{"n_layer": 22, "d_model": 160, "n_head": 5, "n_kv_head": 5, "head_dim": 32, "d_mlp": 640, "vocab_size": 2048, "activation": "tanh_gelu", "norm": "layernorm", "norm_place": "pre", "norm_eps": 1e-05, "positions": "learned", "qk_norm": false, "attn_scale": 0.177, "bias": "all", "tie_embeddings": true, "parallel_block": false, "init": "orth", "init_std_qkv": 0.0395, "init_std_o": 0.0, "init_std_up": 0.0395, "init_std_down": 0.0, "optimizer": "muon_variant", "lr": 0.00776, "beta1": 0.93, "weight_decay": 0.0067, "lr_head": 0.00619, "grad_clip": 2.0, "warmup_steps": 200, "schedule": "wsd", "decay_fraction": 0.847, "decay_shape": "linear", "final_lr_fraction": 0.05, "batch_tokens": 8192, "seq_len": 256, "doc_mask": false, "train_tokens": 130000000, "steps": 15870, "dataset": "wikipedia_en"}
MLP neurons of a small language model. Each row is named by its layer, matrix (up: input weights; down: output weights) and neuron, and shows model dimensions 64-159. Each number is 200 + 30 x the weight over its row's rms, rounded and kept within 0 to 999.
Before each neuron's rows, "fires in" lists the words (lower case) most often at its 100 highest values on Wikipedia text that the model never trained on.

fires in: "was", "a", "appointed", "then", "husband"
L18.up21,217,228,251,200,213,236,184,220,152,207,145,230,205,168,217,214,199,214,244,155,231,219,206,207,220,239,219,190,187,207,164,184,200,169,200,199,112,171,176,224,152,206,204,176,207,186,247,220,187,185,199,148,159,149,165,208,191,246,272,232,157,156,220,205,205,175,193,199,188,176,204,210,171,175,210,247,243,165,195,123,187,198,206,190,196,238,177,221,238,201,213,147,206,251,186,184
L18.down21,179,193,184,186,135,198,177,162,173,215,203,197,192,189,149,193,146,195,194,235,148,174,182,195,227,252,202,176,188,173,259,215,178,212,209,208,210,187,224,256,194,194,123,220,213,161,169,178,191,168,196,199,184,260,187,192,220,193,215,182,246,206,166,233,187,237,233,182,224,230,228,169,184,195,217,240,233,205,206,230,241,249,217,210,112,163,206,244,218,213,238,164,198,183,170,222

fires in: "to", "t", "ll", "cannot"
L5.up517,249,222,197,202,128,186,190,247,120,206,166,209,190,181,186,207,261,212,185,245,192,181,250,185,184,222,194,226,192,157,221,186,211,217,142,238,208,136,203,238,180,187,200,190,231,161,257,172,204,217,220,258,132,175,214,198,196,267,204,206,153,140,196,163,178,240,180,223,170,152,202,220,197,206,207,167,226,185,142,143,224,189,189,222,175,218,209,202,225,176,214,162,188,212,230,230
L5.down517,176,213,211,182,186,220,257,164,224,188,227,215,191,184,175,223,284,188,155,199,204,190,206,258,251,202,178,201,139,197,241,202,221,196,144,236,203,139,197,198,255,200,205,173,226,214,196,217,181,221,213,167,183,215,259,204,206,192,189,186,222,166,171,151,178,198,193,138,221,177,194,183,159,124,205,251,173,215,180,196,217,212,183,164,209,180,185,215,159,183,196,177,238,208,194,223

fires in: "on", "promoted", "once", "early", "promote"
L7.up150,208,208,185,180,195,125,220,194,182,244,228,209,171,191,172,246,193,276,172,218,197,202,186,182,210,259,200,176,186,153,235,176,211,182,237,195,209,174,205,205,179,170,153,175,187,170,210,203,176,144,239,159,165,153,206,164,198,207,270,194,276,210,203,220,166,213,211,235,177,225,181,165,208,163,179,177,196,196,224,222,196,203,210,180,184,165,244,233,187,217,239,263,212,197,217,210
L7.down150,184,240,233,162,205,198,177,208,201,185,211,235,228,204,220,218,154,215,242,224,206,228,223,167,156,212,165,153,144,228,184,195,212,211,203,205,201,256,201,217,230,182,204,139,193,182,95,167,200,189,220,225,177,214,155,191,191,175,143,183,216,171,175,178,284,245,221,233,232,171,158,245,217,187,175,182,155,175,199,160,223,208,241,176,216,189,192,197,246,194,179,231,220,203,210,201

fires in: "known", "name", "called", "named"
L2.up401,206,185,215,132,154,182,221,171,227,216,205,210,173,150,224,210,168,201,158,218,154,213,220,212,188,246,215,227,233,265,231,263,233,144,196,148,169,206,181,203,203,225,214,205,234,209,180,223,240,213,203,226,201,187,178,169,236,208,213,200,160,232,190,162,195,264,129,195,194,204,194,173,228,217,191,236,193,231,173,245,177,201,212,219,188,155,204,203,159,223,194,198,204,190,192,217
L2.down401,254,217,224,139,205,239,175,253,194,197,217,246,211,187,209,237,189,183,164,209,220,198,199,187,165,200,264,252,227,250,244,245,227,178,188,181,164,189,220,208,215,267,203,149,251,163,170,237,209,241,158,212,197,181,173,168,252,237,237,195,170,215,226,213,161,173,215,183,171,188,171,219,184,194,194,243,213,255,179,220,168,154,154,234,195,154,222,184,214,171,192,208,162,171,212,221

fires in: "a", "appointed", "coordinates"
L15.up169,181,207,150,211,230,208,166,183,173,183,201,157,207,255,228,189,223,249,180,178,154,194,178,186,84,205,223,193,211,175,223,211,200,182,186,160,200,207,180,218,136,216,216,149,209,209,219,180,221,174,152,162,168,148,234,195,233,210,186,188,220,237,193,162,226,161,178,215,237,209,171,236,138,178,202,231,258,174,172,154,240,240,226,138,186,195,171,207,211,262,206,262,237,177,162,188
L15.down169,223,210,139,204,203,220,170,190,182,191,271,167,173,187,199,178,195,169,172,193,217,245,186,212,137,206,199,184,199,250,205,195,162,132,202,147,219,211,166,235,213,209,206,185,197,189,236,202,212,254,188,190,221,243,237,226,189,202,179,151,182,223,165,195,194,210,223,181,238,145,223,151,155,188,149,225,208,227,223,146,187,210,226,229,256,208,166,200,224,230,241,180,222,203,174,206

fires in: "on"
L2.up204,209,226,196,129,181,149,204,186,198,172,237,195,248,166,239,153,176,249,218,180,251,181,187,249,196,260,217,190,185,205,254,163,156,205,233,204,170,172,230,221,190,206,227,175,190,195,160,169,223,178,188,175,188,235,194,152,159,234,185,220,216,203,214,182,204,218,151,220,195,185,189,199,197,179,227,180,192,175,240,208,175,213,249,203,128,184,190,198,210,172,174,226,196,148,183,212
L2.down204,172,212,199,151,212,191,209,189,199,173,223,242,220,220,202,189,157,259,145,159,187,231,214,232,179,205,173,234,189,189,208,210,176,176,216,176,176,189,183,197,206,218,193,177,172,221,183,175,236,201,205,133,177,271,172,174,190,204,173,221,193,191,165,161,154,203,216,172,242,168,245,236,268,170,266,181,209,185,208,198,162,215,291,177,183,152,205,214,223,215,175,173,189,163,204,184

fires in: "festival", "president", "general", "festivals", "division", "presidential"
L5.up590,202,188,200,197,254,160,277,224,228,163,182,203,214,202,208,148,244,147,242,217,215,226,168,218,147,225,184,208,181,193,178,192,175,264,200,205,185,193,188,149,191,185,222,209,215,155,160,175,185,186,140,219,220,194,190,179,197,209,191,229,220,215,203,198,202,225,201,160,185,230,172,193,182,276,181,256,250,197,194,222,213,207,139,170,183,217,194,163,198,231,216,239,195,247,216,191
L5.down590,192,177,227,182,188,177,195,191,182,214,231,260,223,206,198,183,205,141,266,215,258,198,138,187,113,177,145,263,211,224,244,208,211,250,204,222,189,178,231,234,179,218,250,188,209,227,202,194,166,137,221,223,205,197,224,162,211,181,250,192,174,247,178,174,225,179,192,169,196,216,214,196,234,200,200,206,204,164,189,193,172,194,123,185,207,157,212,229,170,247,202,215,201,229,168,156

fires in: "or", "studio"
L6.up396,199,203,153,171,177,225,217,207,188,223,189,163,174,191,162,210,181,237,174,200,243,244,183,199,193,203,246,241,184,232,228,201,218,184,200,202,176,161,231,241,203,173,227,128,278,205,242,207,196,205,234,213,136,197,202,193,211,226,203,247,186,154,174,178,230,184,214,209,185,144,227,211,236,226,233,164,164,202,190,221,211,207,196,239,175,226,239,208,168,202,179,250,206,179,228,185
L6.down396,186,171,242,188,205,183,181,196,218,225,232,174,130,201,224,219,176,175,176,250,180,182,211,181,201,180,225,195,214,203,207,243,186,154,214,227,182,183,206,195,228,186,247,155,229,234,207,143,207,178,232,206,198,202,175,227,236,194,283,190,236,171,230,151,171,195,247,213,186,231,188,275,233,153,233,156,144,180,225,208,214,193,203,241,186,223,235,158,163,237,206,180,167,179,221,231

fires in: "film", "play", "playing", "song"
L2.up83,183,195,243,199,194,203,205,192,212,198,174,190,276,249,201,209,190,212,206,216,235,217,265,196,191,195,197,228,172,202,208,190,242,187,226,257,162,162,202,227,209,185,161,177,198,187,157,179,182,232,175,213,182,142,195,166,149,213,137,237,227,217,226,187,153,278,202,191,229,260,225,161,202,171,171,181,208,168,206,257,230,161,178,217,165,175,144,168,217,214,181,198,241,199,184,184
L2.down83,211,218,229,228,180,164,169,177,228,161,196,206,174,232,190,241,206,164,227,258,217,193,223,223,168,220,144,205,254,191,267,179,262,183,167,199,198,137,219,197,222,169,203,203,225,188,149,213,176,215,190,192,180,154,191,204,198,160,191,276,221,175,217,169,139,243,202,203,165,214,192,199,188,236,185,198,218,234,200,214,149,159,193,237,213,158,222,206,219,222,185,231,216,223,188,129

fires in: "named", "known", "born", "elected", "white"
L8.up258,209,185,164,200,200,186,208,184,214,217,232,187,194,177,215,202,230,170,217,156,209,194,206,178,171,219,276,257,197,255,236,220,269,226,198,183,208,189,142,152,206,195,215,113,168,211,227,169,170,204,202,179,216,249,211,238,171,175,236,191,183,218,168,180,242,220,157,169,243,174,184,157,204,204,172,207,232,156,202,176,183,198,218,197,235,153,192,298,180,155,166,147,211,211,189,235
L8.down258,231,238,185,181,186,195,212,238,186,168,214,241,240,207,231,227,220,151,206,191,241,206,158,226,216,237,219,208,182,240,240,206,247,176,191,216,259,134,164,213,199,253,169,220,226,177,153,177,213,265,221,190,213,202,255,196,188,186,193,257,130,187,198,175,157,220,221,187,182,243,239,199,249,206,161,174,211,186,204,164,165,220,238,222,205,212,186,199,200,174,206,163,167,183,270,221

fires in: "with", "on", "using", "becoming", "and"
L9.up510,210,188,193,201,248,226,181,161,195,266,198,160,205,175,178,190,194,195,185,171,159,213,222,184,245,186,228,191,174,276,191,211,231,223,189,197,228,195,238,193,230,166,259,173,163,201,177,163,220,199,198,214,140,203,185,225,236,153,232,124,220,219,209,221,254,200,187,205,201,260,213,229,201,179,158,203,181,186,225,213,230,201,270,227,240,180,248,193,149,188,172,145,195,161,187,207
L9.down510,175,198,250,200,184,153,246,203,192,247,178,297,184,217,213,147,174,190,178,214,192,194,195,217,202,224,163,209,214,222,186,182,223,156,187,169,210,167,204,202,183,219,149,200,183,220,253,203,162,194,189,241,188,212,196,189,219,161,124,234,216,208,221,248,185,245,184,210,160,207,139,229,216,196,224,237,198,171,230,154,118,187,193,192,187,255,170,180,198,182,247,239,179,178,186,201

fires in: "new", "world", "best", "campaign"
L8.up435,211,199,271,238,223,195,166,210,208,231,173,191,166,189,182,217,197,145,219,142,175,123,229,232,208,223,224,212,200,191,195,198,178,173,183,200,187,201,200,188,187,193,133,167,242,230,162,234,202,179,203,188,152,190,192,233,155,201,169,243,150,268,225,188,182,212,198,168,226,180,197,217,244,185,210,213,220,150,192,216,162,225,177,221,188,247,224,192,183,162,251,193,199,237,223,183
L8.down435,185,190,195,199,238,173,229,208,227,241,180,215,185,243,176,214,188,177,218,137,147,229,213,210,216,219,125,152,195,203,237,173,205,196,215,162,155,217,188,175,194,180,160,168,188,202,144,220,242,164,190,245,176,256,217,251,168,195,233,226,195,205,238,180,167,218,199,163,254,168,200,217,173,161,156,168,185,206,207,175,210,187,201,222,183,199,238,258,190,227,291,138,194,188,217,177

fires in: "on", "due", "over", "sold", "with", "soldiers"
L4.up267,139,169,156,203,229,194,231,209,145,195,221,219,245,238,143,223,164,235,171,140,211,227,212,219,185,197,252,201,186,198,204,167,174,153,217,224,226,183,201,208,186,192,188,236,207,225,174,192,189,246,175,276,215,192,195,181,151,180,186,230,245,215,198,213,161,193,226,211,172,255,202,170,157,174,191,152,156,205,196,158,156,222,229,175,178,240,242,235,268,216,163,205,211,162,191,210
L4.down267,196,183,221,198,258,159,190,187,207,217,174,215,193,239,223,267,94,230,170,179,259,260,169,213,235,168,230,189,206,258,232,218,193,191,163,188,184,184,126,254,181,210,197,209,176,190,162,183,167,177,151,226,197,200,174,228,207,163,214,227,230,224,189,181,183,169,258,184,186,224,189,209,181,166,216,143,197,213,218,219,223,224,207,152,199,203,247,203,227,229,250,182,207,207,158,132

fires in: "and", "or"
L13.up144,221,195,186,196,244,200,180,172,137,186,185,221,199,180,202,161,171,175,199,214,241,238,201,165,220,189,264,194,180,186,166,188,186,190,218,218,163,191,264,194,264,176,193,196,193,229,206,173,165,214,196,239,161,203,194,205,227,219,203,210,191,178,209,181,173,199,226,187,204,204,184,219,150,225,195,199,175,184,209,212,181,207,213,276,203,188,279,180,179,216,232,206,136,159,226,135
L13.down144,160,180,263,234,193,200,206,184,171,159,236,221,163,250,232,238,217,184,236,188,159,231,151,204,239,225,180,219,165,232,209,223,214,207,196,207,218,168,226,184,227,149,198,169,199,275,276,227,192,211,233,194,232,195,223,234,190,172,213,215,262,186,195,168,186,186,181,198,198,226,170,244,247,181,204,247,168,195,203,203,212,192,224,232,155,194,165,172,168,243,217,220,186,164,211,181

fires in: "railway", "appointed", "point", "highway", "points", "way"
L2.up345,226,245,210,173,208,175,172,204,218,158,265,139,187,188,168,131,177,229,202,170,237,200,218,229,167,234,206,168,207,198,204,174,211,215,187,233,237,169,216,172,144,206,210,193,212,203,212,181,207,161,213,216,179,199,228,205,138,243,122,195,185,180,182,209,192,183,159,191,206,151,193,183,164,265,190,192,202,233,210,240,166,129,224,216,223,236,205,185,153,228,162,265,209,195,184,188
L2.down345,199,221,205,209,192,191,191,215,194,169,246,186,186,172,198,173,249,266,178,146,200,216,217,228,191,208,168,237,163,182,174,218,279,210,195,214,190,212,256,175,185,219,131,171,204,222,216,205,214,225,173,208,228,236,196,195,168,176,180,216,203,140,170,152,182,187,211,197,197,180,185,179,186,260,154,197,217,215,190,215,201,126,192,174,200,223,192,195,176,229,198,215,188,216,204,233